{"num_hidden_layers": 9, "hidden_act": "tanh_gelu", "positions": "rope", "rope_fraction": 0.5, "attn_scale": 0.0884, "tie_word_embeddings": false, "init": "uniform", "init_std_qkv": 0.0185, "init_std_o": 0.0, "schedule": "wsd", "decay_shape": "linear", "doc_mask": true, "train_tokens": 688400000}
MLP neurons of a small language model. Each row is named by its layer, matrix (up: input weights; down: output weights) and neuron, and shows model dimensions 16-143. Each number is 128 + 24 x the weight over its row's rms, rounded and kept within 0 to 255. Numbers have three digits each.
Before each neuron's rows, "fires on" lists the tokens most often at its 100 highest values on Wikipedia text that the model never trained on.

fires on: "d", "dy", "y", "z", "ah", "ix"
L4.up1688:117116148137121132089152134136138113128083128195070154149102120126169138183120100101124129159130137091147098115126138105147113119113104140112123144134149116098103101071131092109114104125184094095172150116143129108114145145135155141118116120124163125139106124126121141116096098148112110147178131147137126124141167123078165124112153187139132160158144111109078107112145161108137131144089
L4.down1688:151138118107087133127092153112125143128128124144121135125128097154140101185129120099135128124137167185147126161125110166110151150142121131111091138147113128148117110103139169146145137134151114150157099130195115187131187138083128158155131070140123161105118130122138125129132104120123098088130128143102121080129041150165117142141107087148166125124131161102149157101114141127123129116119

fires on: " by", " the", "-", "ical", "art", " National"
L4.up1203:120148137121140128176139133128105139120123127127131128147128149118110132132129143142138130121154123142083122100138102109149114131106092170123096132141135076104141106131149137150130109146096108129132127132153134116151127157108106135142136123151139126110104110153137156133141140179122170129144125133089155113121124193144111125131151097070104118121165153134126097103131144141123158161104
L4.down1203:120133104107149121131170150100135160135123130134101126139137105144126111149132141114255149135164090129093153153160161123119138085104106155136139129175101103156175109073115105123135112135125101115125129141103092126116099175101142135085136139169123109129149121132126129108117057154144121182135090103135160135138138105099146126136130127133090132108118120133102141110137142170149100130130

fires on: "an", "ur", "en", "at", "in", "un"
L4.up2188:115169114127074149124139129147118147142101118123137147118132133159099098090151146105117136123116163145139158126140162158111043100104120094160138157113117116129101136132141097145137098142079136135127165135159134140110149118158124113156122171088128114120138150148134162130134137144116113121098135104149125171116180154132122129136147141108184133129134138164131130100149074151141137172140
L4.down2188:066118117143166145131122156150127107155126125131116113117124120111126142134147143118158143122091153124132131125116180125158162127146165129144133131094122154110115113130147109141113125110129087122110138148132113118157128116146117147140121107107119146137135149131107144143177139176108126096113127113117101123101087161092116124150153138132149130161141143143118151137119126158145125158129

fires on: " a", " two", " an", " three", " d"
L4.up692:155067132138106104165112141117138096105197113117134141134135164119164160110117150140177110120142130163116109146087133127110130148148127166115145104138147141122131102127120114161159147107138118163163086136131157148134131077141122147104152096115123164126124081143140136120145157148176117131123104108146162108065128085138118129135129110061133076140160141108127122079120123164135112090137
L4.down692:130125127148123070155174151117138102165155142122091153103089157116152071142103128116169105131099086082144120116111169169127141147088063147116092131148078132122108113132116138087107126142127108094124131162109151118119098139087143163152121125126114075137113088148103122102169099157129136090108102138140115127163130094082103162163119127121153118079158098122154111078145127124149139129096

fires on: "'s", " His", "s", "'", "l"
L4.up67:105148092125145140130135158107121166159157151118157120120147137165087145137150132097164126100113134193119136059101134084102126143116122105137100106124146134119117172115133123120115142137143132117137130155176109134134120127127134128140123067094116154124124136077116110163091105134158125154153172141132077117165133144127140167121131137100100113134156081115145108150144137102090082144166
L4.down67:124158160124091112124133129111139167132089105170139146077155135148154140107110105103144127121126173114088135148143138123116147066146136149119117145092128142123184125177123059147103125109099159128093105101116099139146147157130149156120115115113110069139151124128117124129113142126113139119127101127148157122109128121103086122149136119090088135141105127114123136092139070142114137072124

fires on: ":", "ant", "if", "ud", "um", "w"
L4.up2295:112122105172105111151141142080122130121131121181129121116135089119131132087124121139096150121125123144142119113100115130197146108156175070112166157126130124151142129099105116131159140079088166091125117088121151115119123135126142093160149160148158124119144149172105140142122128173110109096154154107109125168118142140127132146145150134139141150139141123181156106136117162093106150073175
L4.down2295:117155189095153139115090138147071104135165127157104104131095116135174148128176119168111112137139107131120132112129128144156124142116134156101131124151110113127148125178130131157115112137140098132134090126151137171135159126067130120137142136149162141093145130144133132144121154139168144167142119134105129091119129102139145168134134141157135124106171151172111087141138107145117141137134

fires on: " of", " the", "m", " were", " Preceded"
L4.up301:141103121133105095157131145160148162110183125100138170100137137144094139108149125099119109106143144111144116136099140124172113150130155154145105119116088147080207140123182105165089139143097110135101109125122134147125114111115104104097164141145145129138112130127114121153098167192114112142097147118153145104146161134118156138131131145163180099104144101155129132092112122115164128053119
L4.down301:136125135085162106103150163090110122168101130144097103130140144163121135137129116141159108125148110126131140120119122165113136098136103119123137144128117117143094154154136121138130134150135150163186128105148130150157137114098153131090139158110130107120117116140116095109139129108124128097113134139106155107099127141143182090110129121139121096176127141130161112160140132131109144104125

fires on: "z", "ap", "ah", "as", "h", "-"
L4.up694:097093118128130095099123162122180176119135141163149119141087151133132174171125151095121103123139165121111147136112143093133119130132136125107149193090099095103153181148077131138130136117130159091095128117112138157112141110125084106110130112128141138124161128128102137180114142126132167120156143095085122110148136131135140104094133091147120118113143132094088169141118127143135144148151
L4.down694:150123123165179083129128148125129171120106118104106117150091115146178118151102110127199177107158138124112158129140140121116089172145064104097140155112130120139125154110071148079130080135111111107132130112151091193089150101149138104136132117160160175174120117135134139106137088134162120145078136114183143124123113075099150126145100145127141109159145141122122131162156103124128168125141

fires on: " ", " A", "-", "A", "20", " In"
L4.up2229:115148106163152111126108138145145179127135125197135125103121098126104123094143109109150114123130120110131119147113105115127162075105179108131092150131152105096155118157157138108139121172152116096150154097175101130089116114092109153125109154126136133135135117100094133106099123170155121095127097203123131107138095117088164106129132114182147111150098136075172089141117107146132127124073
L4.down2229:134100136091148149110131108134137132154121131125125152082127152104127132122165163107142108162117163092132136131133142147128110162104140110123145083162109154146074127121125102188110167109150122110116132061128117113140130157095106124105127125114132152124137166134150149124158123120125132163155141133189163151124125141202103126148073081122131158151110166171153111140087194121087120125138

fires on: " to", "'s", " the", " her", " his", " in"
L4.up1952:062099124142113123134112134143130158144147130109069138145152119101151162119104114150124122102106135133099178130111162099116203130066138125155088125135126129119117122167143106145079107129150112105119103118108095116126108137154138059122113128122123154110118095090117146107156066143100138094136095159063161125150122147189160137132152188082108118101126120103144083115129121129124165142125
L4.down1952:086139127124106095162137126100119074121149143106122110129095125122118147120119109113226120109092110119150138149146104103145113125118072132106124179147141127110086119125081131149120130142098111139151086127166134143097138190132105131148123130134085148101138123145130130150104156194144124173110131093127094111104130105074105122145125135116165130121129119119155113140098128118110121154115

fires on: "'", "or", "yn", "u", "il", "al"
L4.up34:144092129162063069138171132106122129130108157149150163104100142121162144128132109129178121150169108161159139118103128138111118128121097114141155106140103137125130081162105099144085131109116106158125080121127151154120155114131124154137139123129108137164096107110150106148135128169099114116154178067165142098189137124116113088180164118124102120094115146141124148124104137133136123120096
L4.down34:113118148091100162120077087121098130128134130124123147124153087153134143127167116132141127151134103135125142149126128131097134162149092126102107144111142155126108131130112129156099173114149136119124130141148125078173049125112097155137101137149091140096127122130147150102123115132091141133144115155096132129139147119133133117163144103144142126124110117110131131149143154101123112115104

fires on: " by", " in", "-", " of"
L4.up1355:126113102116132121175129138157116116124085161152095127137118082123165157144115156138144120157141150092117186141131094139104121091110076121140163133151109108114132083136074163128137136142125104096132120092114094094133156166123136121105140108149120123077105138160120150156140094147150126129111139137113157100128140155131127153124118085154134133128113138127113138140119069135102154133155
L4.down1355:121085112109112115155141118113130146127091105120074130120128153104137184144178086131120124144093110136162137172135161120129160131139099076155126130144181111143109172113121114106119134130126148115134124119157151130157143110138123132142098150169162159104082154135139131158110146146119165139120122098104099149135143134135113138136152100174141147184108141112093153120121162137126151083161

fires on: "0", "ur", "onn", "re", "ir", "ig"
L4.up1818:115157128146119094124179163135139138065150094126129089154108134126200131092119093104137156078087171132127106089149082151104115121127144109097112131138121165163138078115125177115083114109158086121121104105067141096122110143203151139141144120108115139135098118112182129139137096107122132134141135171184133151110157127104109123124142147116091107188112114156146120103078090120168179159127
L4.down1818:128155092114133116096135136159146136089192112116159114098132143156111133088101136120182102124128139138088102108137123141119159113114126129118131118146143104160122096108123099111124124104110149125135105185143151104132119087106114160125157120134149113140126106186087127117166147158152103129164133158111116187090172152116128121092119123157162127141158125138116085098124096139087107112126

fires on: " as", " the", "g", "in", "19"
L4.up679:109103142096132142127148090149144123151120145143131108135161063134113110103121156156159124128113132139131179073126170142103110133162122140134095117135099175129098141131154128099131109135145122128084128149118098149111128104152150084117146103120144156121120143096104092138144146148067134101131138132120070117129141137127127093142124120125113112146119116080106142120139101104149103121179
L4.down679:119132199119122064127102160144125123116137149155108101125126129117172111123135117109117096150109160123116105151167113109137150068092122094127148153143151121103147160134125133145127121149121127154145149107145162132141136109138124136137146133111142083093138119165163125137129139114135089144121136149109115138153134154148178127142108170143090120108151168117167126125122150150119143155120